python train.py --head_dim=96 --bias="none" --init="normal" --lr_mult_o=2.0 --lr_head=0.00895 --warmup_steps=200
MLP neurons of a small language model. Each row is named by its layer, matrix (gate and up: input weights) and neuron, and shows model dimensions 288-383. Each number is 500 + 50 x the weight over its row's rms, rounded and kept within 0 to 999. Numbers have three digits each. A neuron's up and down rows have the sign that makes its largest values positive.
A block is one neuron, or neurons of one layer that tend to fire together. After each block is what it responds to, as a language model described it from the Wikipedia text at the highest values.

L7.gate43:459458569538419550421513465461552508452478488456456425434504568509523501522547536508470548546539466581568543463539339540493474491524543419580548455516491431523525480555475455561555537535455532561461477508365521471521469530498478461568501464541480451602566463497551477525523448534600493506
L7.up43:559583557533555482357515494451449520576483537551495486588567530575498565505503405418442467485484378462490413505402506534568492453467474483525473511488515488512554593549568455535590558550494517551536483522459400522467585470504497545446482558490511519448563433466493445362574477499535531532
L7.gate370:524397540500521611535468463507521500448479479561517510501505573482525561488506508443514537478455537526594489466545433507445464573464503472480518507570417490558496497439434435476490472469520553520451511500452491515469561471572452507440397528537550539500503460447576435469471448548420483447
L7.up370:528457537562477543502550494462469447471514505497515530560524570437537510527544481544529590478399448512527523482460506533538531528519439423577560482522453391495402541473449488589511510547474576444439554439531522429505545450486492471565548507496447539533455579518463535519547551457481515556
L7.gate611:560532629452453547417496587545493430408455448464487575475511507465592442542552548452522387461544519434569542588469549500377490483573454565541446535535475482522513482478579540542560484443507487500484523435509521453387416561546482508475494539500468532488503548532497339514623475544536475493
L7.up611:575464440502401586555502537498552526560525478539488463474419518492521473439535543455472566549539484507558430472422444534477430456519455547503495565482514621489445544566475589493663512452538498482465515515425545607465533528494591494520493525387510546546472484489418522504522445429421474529
L7.gate729:499463611423474512491497466559567533512501488511474500473396457515465433504463436346475355535439476489621538530514477417464591486600463530530530479406596543391529493425556436443555607527483475526518511467445396509577480499552503496577503492587454487554505413460553536495423491513519518556
L7.up729:518478527488490598528500512445469481528499391511388539537488406471441496473486535435457497454516525530545479510554430473500471493539509449523544485541484522421571467467546449559547413451569443409523479447513464567502497464509522505555426423476535521542629459370502530483534467506632493438
Description: Word-final plural -s endings

L7.gate340:600540568560528516535531447459510459490490462492464440479528507452630476442455525490459568484498551518447435514485544426533549458488521467459485476505510561538555487469517335443563433505584523476420503516423508492428430497504550461489484548463560517528486529539628517568495513555428527534
L7.up340:549411493483451551536478371446469472439471544544559516427504515468527386485413525449484468506592563516497439489471480408538526586546534517460410561520497586560580544515430553512464500553581432494412466618536515518488348523452533469513552593570498362550494531470540562556512472451554459476
L7.gate407:477443562536554485485524457297573578503536527518494570592472525528505424515396528526538520400560518557457363437511527517515546493521474512508495584515475451493507521496516483507545499613600515510413447495463495538474485450501501526531482510556524437465507507513443504466510542585545555533
L7.up407:513513527468477497471479509523507410458525505434530470409482477458575471522368473523511528481485484522439463505502461513536461528518486474447510482564473492556481466513502441476577526472522486578447564472511571450456507553482493487503452531452461577503448512471529488548542460374410594504
L7.gate758:517529483596562549572511447474521486515406526535490483411437550402619404507458505529509513501441506516444467463428523534544612511473497500447476532536450569559480490525416448528434469457509440480517420413557520458563456591529532511494527545619560433495543531525547495576566510517511536470
L7.up758:547536430533540536498494508451489447461451478579444533424487528496544456611366508429455550544486495472512402462534470543561526503505486462563470456525500541454534528502555439578492575422448466561396420601623600502481455511511511510468554406532494528397497590537482550568453446428473467532
L7.gate760:463508523444476431537491526439517521384579480551496548568544521436555489453514504515611511462541543618431387497587437504504537528474460456481506498496530492531452483417553417524462465504547515432539531469499481528391504572478456544577521460492552599483432469503526588481452498560493448600
L7.up760:510438557561511434618526470463407590468480473519451490453589472482556578470444519511484516507446525485372475495485419465590469539465542500426518610543450510481583482559424484387486501484561550578514475466445485476604451564435509553536493597484466483531483512567439522553473538415491536505
Description: First-name endings

L3.gate84:562512546483475445486486388441528468414515546389539543510472537534569559523561511395503531500440488508515401452584459491519489571486523497606524530611473493577550547444491554463541476485567518521463433583524587467424445495502508478497501482431570465461529561512605456544481418430477496565
L3.up84:532527486516435516466514391519544530458525506512514531453518517506523475423583623490500448516445487451498478550425571485485509553556527526532473490527411531553532521384489524474547543488471507523484483532512484503485450526480496493538552481531551462474594528440565486605497551526488506527
L3.gate96:500467544541476465501481513525523498504539514559433512557477491559544461499543446579514449487533615554568530531507434546595541477561502495519518501547479560567560541477506503500399489440525462622508540543574515519448468485514596525400559532431476506456487552509517571512547449497517396526
L3.up96:529480395477651453530509526470454609466442446496506445483451509424520441494476484552542535369520482543540478490449563481493509515490486604548528560472494507539506520523487422543440518462432561486458490454517493446516522481520429409503508430531496531600477535560489438429528518386557456465
L3.gate99:492426519500494530484515540512619507545580493504476465503565530552529547571520505453483405527501575596575463464493536503384497522484500525528591486535461499460553537525528486547483597471462460506564569550579521554550431490460541499416500535493475505462538484500553550612501462520542482512
L3.up99:527452522487396512424482491493481460558625485485558506551561511526537550520554498483458441551450530568466524392501498455439452501511456548481507428500459498465480506543542494518545551377549551574532587490583579565402396494476561365437535464525481402491490458513524495518542424434485558558
L3.gate133:478439500518460466426498398538414489407562625560483521506439469517508481556602456546508569490533489531572556570448454493609474510448453372539468532535542500505445543509568469499494421461471501493507510419474551468520477484460451520558540478425518590529504545405444494461585498385539592572
L3.up133:538465497609488423498461522486450547581595593510458481566511497468423484457507502541502459466451485495429541447475544514549596439504435451499500577514510500530543536542442545517549472449507507528534494452467510504526456549457453556582562496469410430471491504434476522461475420499475449474
L3.gate153:520605500524498469427440344508444453400454490460587490431457564448448471470497394526441477484485501467469574525493451508575452489458551555497542539542445492479560525577453540484562576513561476529427587465533480444560464503574472511563426487421495496446584515419544497439448489457519437440
L3.up153:501517441603486407564468456492501500416549483460511505460415486529546531562500562518497523466497505437564490509525467500486524549491500470469541557480556442517611504554509485519512458486433514612619505463508547516444523498387418466566568521491480578424496433569545434443425521537527548530
L3.gate377:485369550463453498449500487479480530436519639482562475519585507562527483479499541524547468525497574409489484546503512466607517481535504529518464503575502508459526439480474503434413469553439541411540554472552641422489466489505495478526499460514623549458511564557517495464502460430538563465
L3.up377:473532563545411519465605395437512549368573494518563475409546473465446538476489443508501404400468458553496502471527472459512463479579440550571444501538417468468456518482533467515443484461463510518579518532393567497585493550453471353552441459506506432502547534599543425585536473509534563496
L3.gate527:481497580526389467534499516502480436528572437511592444552501415474531472454483470471514527556585510475463511587442655461568473506479547547494435482462567602533594523534381457544507545416371494484487536580432508444518461424535536497479506544615515424514452457534458474494494500456489595512
L3.up527:542494627568478506493498501488485560352471551520486452603513573530596492429508507492532526383516464489483464549446516455540535499602469476460475492460530510557504496532575441475559480519555474592569520524545497510492495453525545593485492576437484458468581498450467425510492420472488526507
L3.gate767:478547515515515522519515386462505396526442502499478464447507531605470481555561461458482501516425502566470440525471453563553581475519455535452532448505386485526575474431521453442454470493457513567529547484410518578540542453490548414605525466545599463475538474473493520473454404446515526445
L3.up767:500489420447486498504574534432386529470494482508495538474528453499556472475562458487547498536480526433581495516540449484513496534558467512525526563607500523479547408522441433486591462549570465591548571517497432487507512464486434509481475536532448528490547533378413429593560437483508502553
Description: Mid-name word pieces

L9.gate503:471455458597457444406441462453481510531446527532592510508639429477517527508464434532487596515479465454544441462468437539550548440508454461511501423526547447455459393492516464419557460562577420465518573427371493466571504456548490520497527539576428574488536533505541481527579508596457487561
L9.up503:509529466580547549461449499517507439484440525495430468463515499499501442513546468482411438508450539496488481411526559468473524501490531454447467461462588544574449478465542459564486492531449535448517519575534489524553540535428586438459453486495485528545463558559497557429481463485498453507
L9.gate663:526456474509472509499493575513549528575378537537419591517502447503557531528574607392531413554362483546480462465582513553453489532520476511594540486568565535511472500479540625497550456421495418443444464475494463481484519492526474546514525561499494502422513590589547584534462619566437420511
L9.up663:366533502515414506456488448473471588493601463527472440608545445453538498523433500526440557461503403471509541489451496440509458535497571483460515453435453560550573481527472479512495466497431608539492379480468367478508412481449603520566378533537424540551545502500400505546556512410441490476
Description: Early proper-name fragments

L9.gate383:405505553499514512413522501518490556447457522469481506521440503529476579555507537590484485541601414453511458527423521464444423420505496612476482468561553497443464489417470433563519457535503494544504530446439436551487555531460583503516477409419580591490446469573471478505524526484462547497
L9.up383:456474554550476492514486552504496486518483477478509470478555496455545582536456476613480451447534465464476532567554518512596449496481488544643464486494564581459528542553522457456462501420395421518410526475495479506529566565531579484555510521546564485550463491504496462510525489449478482561
L9.gate659:546501496538544479504511513441431397505529486619465511526508475444497589545439428548567580435498510491496501498490562485431521532556468512386444527554447556486392530474472535499502455457518408519503493500475464471514427494486508516480488546470427464515516533542470492486436466524494479435
L9.up659:491508539417509558551512471521491480466496513459455441449564447530524474491511489543525514439565460466434399493521430444480431538517501535550520472545504473553509576463508525630410553524538441519605590552502556489444482473458547469415460506447441529397443458548528618446452532524536487527
Description: Academic degree word-pieces

L3.gate219:490574516509591498487478498487471627411459539473446560519429547519479480574487452436524502456525521461630478468426466498518487466465480563501428456379552511508577490517530539489561537435413455517493584434532447509577558512589428450480495463552574494481561546533395403480539485479518428557
L3.up219:543554504573559567397441414476432482529518535380438561421519529531499427474503532490514549482476479523503417479533557642567509538532504535479480512516488487526494654524497513487542551521475515449432494469520512534437557430584549567468463505473400510471548439540461461535428526471600497516
L3.gate232:493514540609544607521545544409508524516533519457482420431566464483461501485482473481492419511703543518557507620342489439527487494439432466464499551518512488594536436419497573528547524447490505468543548468475463557434481441539434540482445573460478466500418450445413563521544495539473532546
L3.up232:557539534480583556603464487557494501484480535582414489449478576558431555469542481483498411474521515531529549555421567496486499498518525490506443516469496457445508504437505438566455494470506464500515510414560454461416522491487500473550458481468531538449440486559468559453510535512534537453
L3.gate353:433633531558525478536494402558541505364494549535555429429487439443503547420451571574467506514579484494485518617479572469504473440569413533428494591399447588501439508461505499441418520484519462439512462572553598505543580499500565494463520451486600463472486466487538442582530432421395459515
L3.up353:440580592558574526468546353612553504486524463482458514440484531510415548465415556558506582382556523561572474553561450557514487510495431534462453465484465474509528479460406534598506568544503499560491563570484488461566455577524470507561420544527446479414493486454406521515484471465530453434
L3.gate421:541559482506508446434587440600502554534462537438495596540559530516505512511422506375468454525539422511475387532559485497493481534501483493453464489548511584499539533497433588449553562484495460519519558470498530546539412535511622515513507482588454507457482514520520527520548566510429513437
L3.up421:521602445616490538461522543518411474430534489505446399560500527679487525449449503516463444466397539547506473551448526491549501564421428574419417399520545554524443502455533480505482581510522472483495486590470478576411489395468530538472422569460538488387471515557515410431533606536553538438
L3.gate494:584525446515465568519557466426487524430542432456457407420411503574498480458550603549439504456466583516526470535468539466596518502592472464393540508518561451443493421493516555561492389485446439531562596501488498473506483458565564452471472449485520513522556528589554470503473566448545522448
L3.up494:584513533586579433444458536507506431526536565555423517455444445507430463430479486514520507510605456363549401466495509481486547538492490547420410531555473485436492516544508501507555561449388469516471533478474442546506522515523498412458413502510530476432585443493487475602535489469470386558
L3.gate506:507460496517528564586557410531520569482554561423489445478525543465484505421504532541532472449623520545522493480517532446607554518544543496477564552402442525515462518550327468488417479484549404472509504492561487491509558476499492511486473464580543460562491553511512520571462559467595488433
L3.up506:474467525580468592523462500387567477568478522487514487491530443518518549450487484467446457486514388526474526483469434563643609557548527512504507558466419486442427443490408640455450569553458573473406567557544515511411535487400550524467412512507515576636416500503521516541449411462435450504
L3.gate590:507465511545501532515521455484494551459519502525524465501600491477485484444430503498420484607506521478465477597559507419445570434573471531500464464556542485504406537617557509502582501453489533578454595558544483537524512465541455564405479502463490558544411390535485431460418480532453587515
L3.up590:548479511511514588568568588438608519504591526548465541512470577516406483528537531456489531595504444469486406505599480495418524493475495544538544489618561461456455500503440563473450506461491528578485504472501639535548487444457469593503457492448451515396417493526510494405405475478529525509
L3.gate697:505540492555516603491457563443570527503503570559500552516554446491532505480479566572333545470529635428563533539571491447484530477556474560467467472537446546509585531439483474538372493500494489464463462538500507446482514522510524453556419500550405446535457463525467478553507564577504430448
L3.up697:433579478501509537530477438474477473475540482473482529522470512537518453433425475485456421513499459371506610471411457466484508484547432512465534553448432464538517475496415566579485489557447472427476526505483412548545463530508545413479483641534516469626499550478493536582445467495606495523
Description: Word-opening letter fragments

L7.gate242:507558448442507560488456480530480508566461423493521476478533521431503489552556414508462420488520457510473495515460405473474553451500569492494386492478533534437504508571616551507449476504511497443456506504533511551442441536507535561488552477512449485397359558533547511549487570567591472505
L7.up242:494507558466611543567468604459521517414522455456577454453581558517490547435492512485431501498472445555501476470524513534473462588414489537428479564375508498581419542539470462374467564548476550483583538576544447504467530479573479532473549520509591438428585440519518500508483462467570529517
L7.gate339:477479441462522621498407461510504454497551551500452450477495406540634510474435499519559522510481491534481496441447551482509559609459485500471425528368573397330399530546401468502465505466477552460540520529495495510487415517534522557453523508487512493396524532514376581490489537499511545503
L7.up339:458532410467520534457556438485531472508448492431451484488417495568532572372579416508498437579494445501467497541432459481506527518398553552450539505476550449481563378509473437515385490445409401534537549539593484520505516517531498492448509518421538520496444575494496502437578543446547522548
L7.gate472:454582504582499551473503471548537503562500548464564460558557417600556526469555467493439448469571494460490571500431487502471523566544506470510431425526436501501512570549514451569555487470520375469514442584518464477441423526552522467530447517492563532458547432623541442488434458539452494478
L7.up472:545447509472516479492523434548421541467510558477557407469583439509531552482528490514457455533498477465368477542553445514546453508445499467589509475526550491576488508493558480575493456481495515471459498458382511530588523529555478601477505578553421452557431487540565463412426610485496552571
L7.gate514:504549594387520552579551597556475485468553545494544472529466481581470563454553481485487482558430496487537572483511478457427606504456549498414547510433560588472615512541496456483561487472447510472532494539518479428498488576574527523413461534443582468573496496540549467457481532474556611490
L7.up514:528504395532440492532480476516474510477510524523438520465522518516516500461517510378398545516538439378393541434490497509424557485459442549539575526466506483437541509501557559519510581612428483558480528466558522572500489498494568551438448529494524490476424462594563516483471429485459543530
Description: Geographic location pieces

L9.gate146:496499526520490516471484547532492499546536572562527552509545529427597500420556449541533522504528465476480492479555462608494424404524479449489585484474479581478541514495477459490497599450453523404568525474435439511500518467485468457544570514444475415502513501516534444511504453488476446598
L9.up146:531599527469483478555449553436538443371586539500480502505505483556579476620446478480512520564464500478406527481514409509552518596524442572480543649475546508556512483519520440445594582457513524471490548469489471514468471497499502557506507491584491501475474469496550502525523518501517416535
L9.gate662:401544490478439549505552496543353502516405551548564455473460483474538458545482440470607493447471503450502538555526495556470531476566507432454479496582410531582490515509405446475487455485524487489437451418502435541502483563535515464592469542465496415588554613490568508500475498590454441459
L9.up662:457453489549572511566485540558393594441554464577458461502520434533491616407521473564481433485557523593418571468429509528522520549444490542485604474521513427494458581521399417502448456437527450474483460400472530521517503485513443471505473484576472510479438469550569554414504420550447570474
Description: Surname word pieces

L3.gate129:550520530558539531511478439541517585517512506369543478459494482532564523512540498496437414469512443430501540500518466504461444486530551516595549391506580565459513543537460456507513490516541426508455486433567542496422395529475503492424462551492457474483474512537503444572544524465571425466
L3.up129:486552471533497578514576541509569455446508486525483500651526502485546537507583562520519477530562489439471571531464523560456367490538504452538521477518547575518403586478490476573494521628481474478471482518462574574406500439494532411426459494617445394633563451511515497561485447479540491525
L3.gate137:468543478379522542487478446566534503415376537487468438503512524515491474489428617483504498485453432466484467562483410488499507523517498537526562407548535482453473456543533494493440501595522598474483473496529518528527460449555506458576495525451523491430541525474584499531526421506398513434
L3.up137:466534477463545508486552485476506522414538544507503538508519559512522508558518520519452460534520479475484452549512514476443507347425481534476619403477498530469539513497453490548495578605481440425422449493480473432581449510479519508473540463512518488483526372546457517445440553500466429537
L3.gate197:538434466459501427427543464440555490417534428403509429432434538483523494451528605522376539510456385484572487512520483434439419551447492455518471492499387383484510542516451465430453450464541454510561531446526552540575431517541473518444453516475403473493508511459563473513530496549520404521
L3.up197:519464418398551520534514484467531512501459546450503458417477584408552541440523558537540491499450411453571477589481454514449486518469571446550533505523478348405473476504534485476540563504526543504513456504457559471579466509501540511553383530611461467472503569487539449523466524616552426534
L3.gate199:482476475462491527588493590466532473469486516458573395481450519463547580574540618420434512442496484487539450462620464491478507463509461469580548424518392521418589471520544519541468502427424557471510453523475491465563414472478494476440502504542535498528618494403478526568530457535548516446
L3.up199:499517445453482555470534544437558565473581579418515431497439520549560466492481577470605550459470466457536496419566433472507539500500573510612533426502538552449491435548522593589530449469580459498478464502435495488479452478528509492451447421522525472582429524461438521409461443507586539495
L3.gate281:483399503442467537403426475369502441515468527424494466460457521503513507495604440508527431525593515490553486491471546641478498486503424456437418487563465451366552501584469556452558411520537573492564580518568495503510495529505423510494445410472645467503444514554503457448462495448486508476
L3.up281:527492533481525465484517526466543436452483447428538517466408551565488408520459575475495517476452526450551517486592442583468552512546527506617482548610465468431448502575434521506439496471464412526499450578435468511367416527526513417372500499478533383393495603546557508507531441508520505557
L3.gate326:504388547547438549436521501462526546448484554420463562495451496489539557441501378544503492541513486569482468556452466457479561506440522471463500480456496471484464599533443497537466483491559509470442540595483483549607488525558560513554503501517535488483568521500482421469455581481536580482
L3.up326:436473525519551449488579532384513564444542595467569420511455529561510516503531481516604602558506505559554487589505481543496444414477449505512395568413420491553362498543506473490468542588567453521442453457533584545539421517532550445477533496453498498553562437419523513519458528575603470474
L3.gate499:476452404524472477532508442507499536479517472483487563408531632486514561541529540420497416445466469484535517492572501470569484532471500577587447552546478453463482479514522559546448520402522527511568564453479532516424455535487418616488554487516568528502417515474501486471554453516527432551
L3.up499:591476572549483511581525549406437476487580511535429502372469641613462563503488562454472342514567516484530535529493550459517449458447428446537480506505552506497505471430560456633555536479454482457583562508531534501578350489538463501439442413497493525527498499485528497571529532575524496548
L3.gate547:568420494436463462523508533530459484510522495552508534473502483480428503462504491477359489435551572514414412544539485376446527372527567471584504505500491509562467480463450534546566496408534583521572449523496485528468445515537464530424433550563501571535531550532529583469450550491500521428
L3.up547:480478427439405463508360507565620431529480467534433446416605509501587448449502538475515399579506578524455488514450564470514420507561496461482580520540472479467500527473379467479480532482584470437520510411428477520530590534552516548516487467509439515441537566435517457532552491512544447488
Description: Plural noun endings

L3.gate37:519536458505510415417532468585423481569521498508588476516528505425656539481514589478525467520476507413444464444415555416465449586405528483458454539521435475556502534541483503488491525484381483456535585438485496577456544516483500492543519392406450549555457414609480453496496478465421521591
L3.up37:515498496386481485499484455526542579515426452494533402546527455527456488428564575419468431481568504433484542487442466472429471560507534467440435474482488442492499521528486410530415426448524546504523500465545496558504625455445502503429496419529481534477437568496470571436530498491463477619
L3.gate146:506486513466554543513463557445483503410457499543440522514517559506518528348415452611507514517529481498492534570564501467459599543483474477416468441566485463469456409484526461531545529428487480379559514409548559425563435516590492554404507500481520529493444495602465530494560550402468481504
L3.up146:489534500400577571504445436416480508379552401462527486565456556474461507562442394495516561514423518489434463513470512566491479532609512495558486579579472575471550487466463527414520626581520442530472478489437442520427540385492463564527457479522501525556512513475430543506576479503534448496
L3.gate160:528447445431513596453491492460503537430471533521525478418463489448506495534435451483565438501519534514514534492437480484488492464395530452540493497475478454468460536561468498519575441495565522413482599499443546552533466506527533461495478390490429446446537484540451513548507514615425592542
L3.up160:564500495485475448520533446417532513542543553592540503483481457514488503468455483468416624553571503582440562463459381507566576447542510520500507606492410543401356426509604546484417399522532543485483411615495481507435455546475461480481478499502564501509555516496486469462502530551551479495
L3.gate263:552420531423489497536407422510538502571502490606484526542506526473443567498512454538433424491532489506484515485456442528556517418435451486457476527541456491457475519537484541516495502500521470514468569509494481435440504434479508465422459432453489478478512607455409420431520542493477427482
L3.up263:469549497499475511444441524558519489543542465553532540454367518529512511583420433448492479465467584526545471432576481528400484439472553486484503505459544593519563539481361533435603487557540513431431561553467477498460548420492511547511502601481535524561498399542508530497484533505432439519
L3.gate364:497505473478428571527511490406474495532589534623450548513425520509491531522466502557585544512499644574502456484406521513440429559491429513526557487517489464422499421547518434550486496576510456496562442619486546570490509502501491457550491642339495510489437481469491481465534487440497471544
L3.up364:498465578526526518532502552494440573458415509532493556503428442535482536523523510486555580510491467507531534452515483472514522425502495476482622560537455437446474515508578437574497470544516385528448543519510523475513499552524636546402542583485442519439471431526538554476500534574518518398
L3.gate459:497476500521459542482496431484446471494500479552587554506512515465473463548529396433506456420393542539510486536350524496434573551522526522454550532511535593472514558462471464508512483529506560421536506495545525486467550492540576466475489488524531534443530501519562621516583509479461559545
L3.up459:458505515459482490480488487503487504434491616504479428463421498499450463482502578494534489562499498491532550576461406524550515543514490550446490491510542439470473506518512515560443499504553487498525442501538544502462543528374523437552539474511575551521520398484592480451462443545474538605
L3.gate466:535445465420536500507555476465444558545530499549519495473475550557480579529452472523516566430559484542507614445448505443509619529486486517520488477524570551452476547563516600399447484470489446513517458529614580463516547532495453414536537542552603520484442474579533403482508484432530443556
L3.up466:478420470428467469460548463486451477447446475493439555574459543588579429551507474479502470531501496496390451581481529542553425542496440486544565452420512490515489460407411500506443505508537440498475460559452425415515439656529521526460466489467507522515396574500514409554534479515595519472
L3.gate526:532421444477521575492480572508449527564483468582454428465508497468475517505447438554495497464515529523504523448505558475550495513565377512509421498521451533527523568496508428511521509460476468391519500529516565442436482483483522537524501598422605495463485466500458566539430524394553568506
L3.up526:578497483515431524549492590480444469450517607555568454477444515456452395513501462543496570501503543428470570492523582523493596521585486524544428513556458482584437437473590587562461493519405485582560464419450447489454582547520522449529536572480493441508585418575480492468504533450449454442
Description: Second piece of split words

L7.gate63:565431429416550470563492538468495511368574523535584499415442527584486589440547483505401479530486530395488472462444521517562525474492608412519545511640537497527594491530428515581578584569509556511511422493528515525502545409495541475543474468493552448497464569462542503521531495433492526495
L7.up63:471499556509514472468572454543459418469388472539482496516393493522500569544512415522466419558473499566478427552482469460600514427459473508479530484555521498582551429525595457500652506582529524535615575567455538519428535515450526508447553403483566516445516542534460520548462421544404493533
L7.gate154:453527492455578524515521511463356423493482517485483431534441504538501447537558490394555573466430547365440491503483460545564549518539468527503478527484445520504502534449458523475458457557523519466470551518577464510510547496510506420502515490559458463466489506497483476493495457419464544481
L7.up154:499541479486522421461535507507456482457534567417520483491523504536462442444482509508411593458455474469433472505508528445546390507516508624464511500471478515530531557476516441554459445613525400544513519485546532438563491499503510422415462490520498545447548497504554500443442566502508643464
L7.gate612:460497456577502595588481485452395438513421377491517522492590528481386472535399536470513464517468524523474507468580534441465465428548509545451527535474390446526491500479602502491452465493500536496495450527534561539419502457568495456507425489413493575450466396478484556411583496466414594484
L7.up612:479463436524522582551537488558586498473526499574544469518467534446473478527451571468534480440475432478519594565470474525521553519501475582506449460529487512530491452469523533506511458434442471530609530510444555484558475514543508540490425585484448578543511397532520511520561459493497509549
L7.gate681:534557430597504481477505531434539474466520466513535464586469527509543518624497435483498427521535613515546427465448433556534474484521476588498512425490517554541496488575509466548550451450496648436541534462506425463529527464531475494478515360471562567562465476524435407565533433519439575501
L7.up681:495503454537385482534498467445425552548559575534582460475472427580525528488495442447463467428558492564454573520559482509532525487586562509505574558476439480499475442676581509500471497498505531495568507471467491337489471576503459446480486469436535573512634544358544500443506449432541574444
Description: Word piece "part"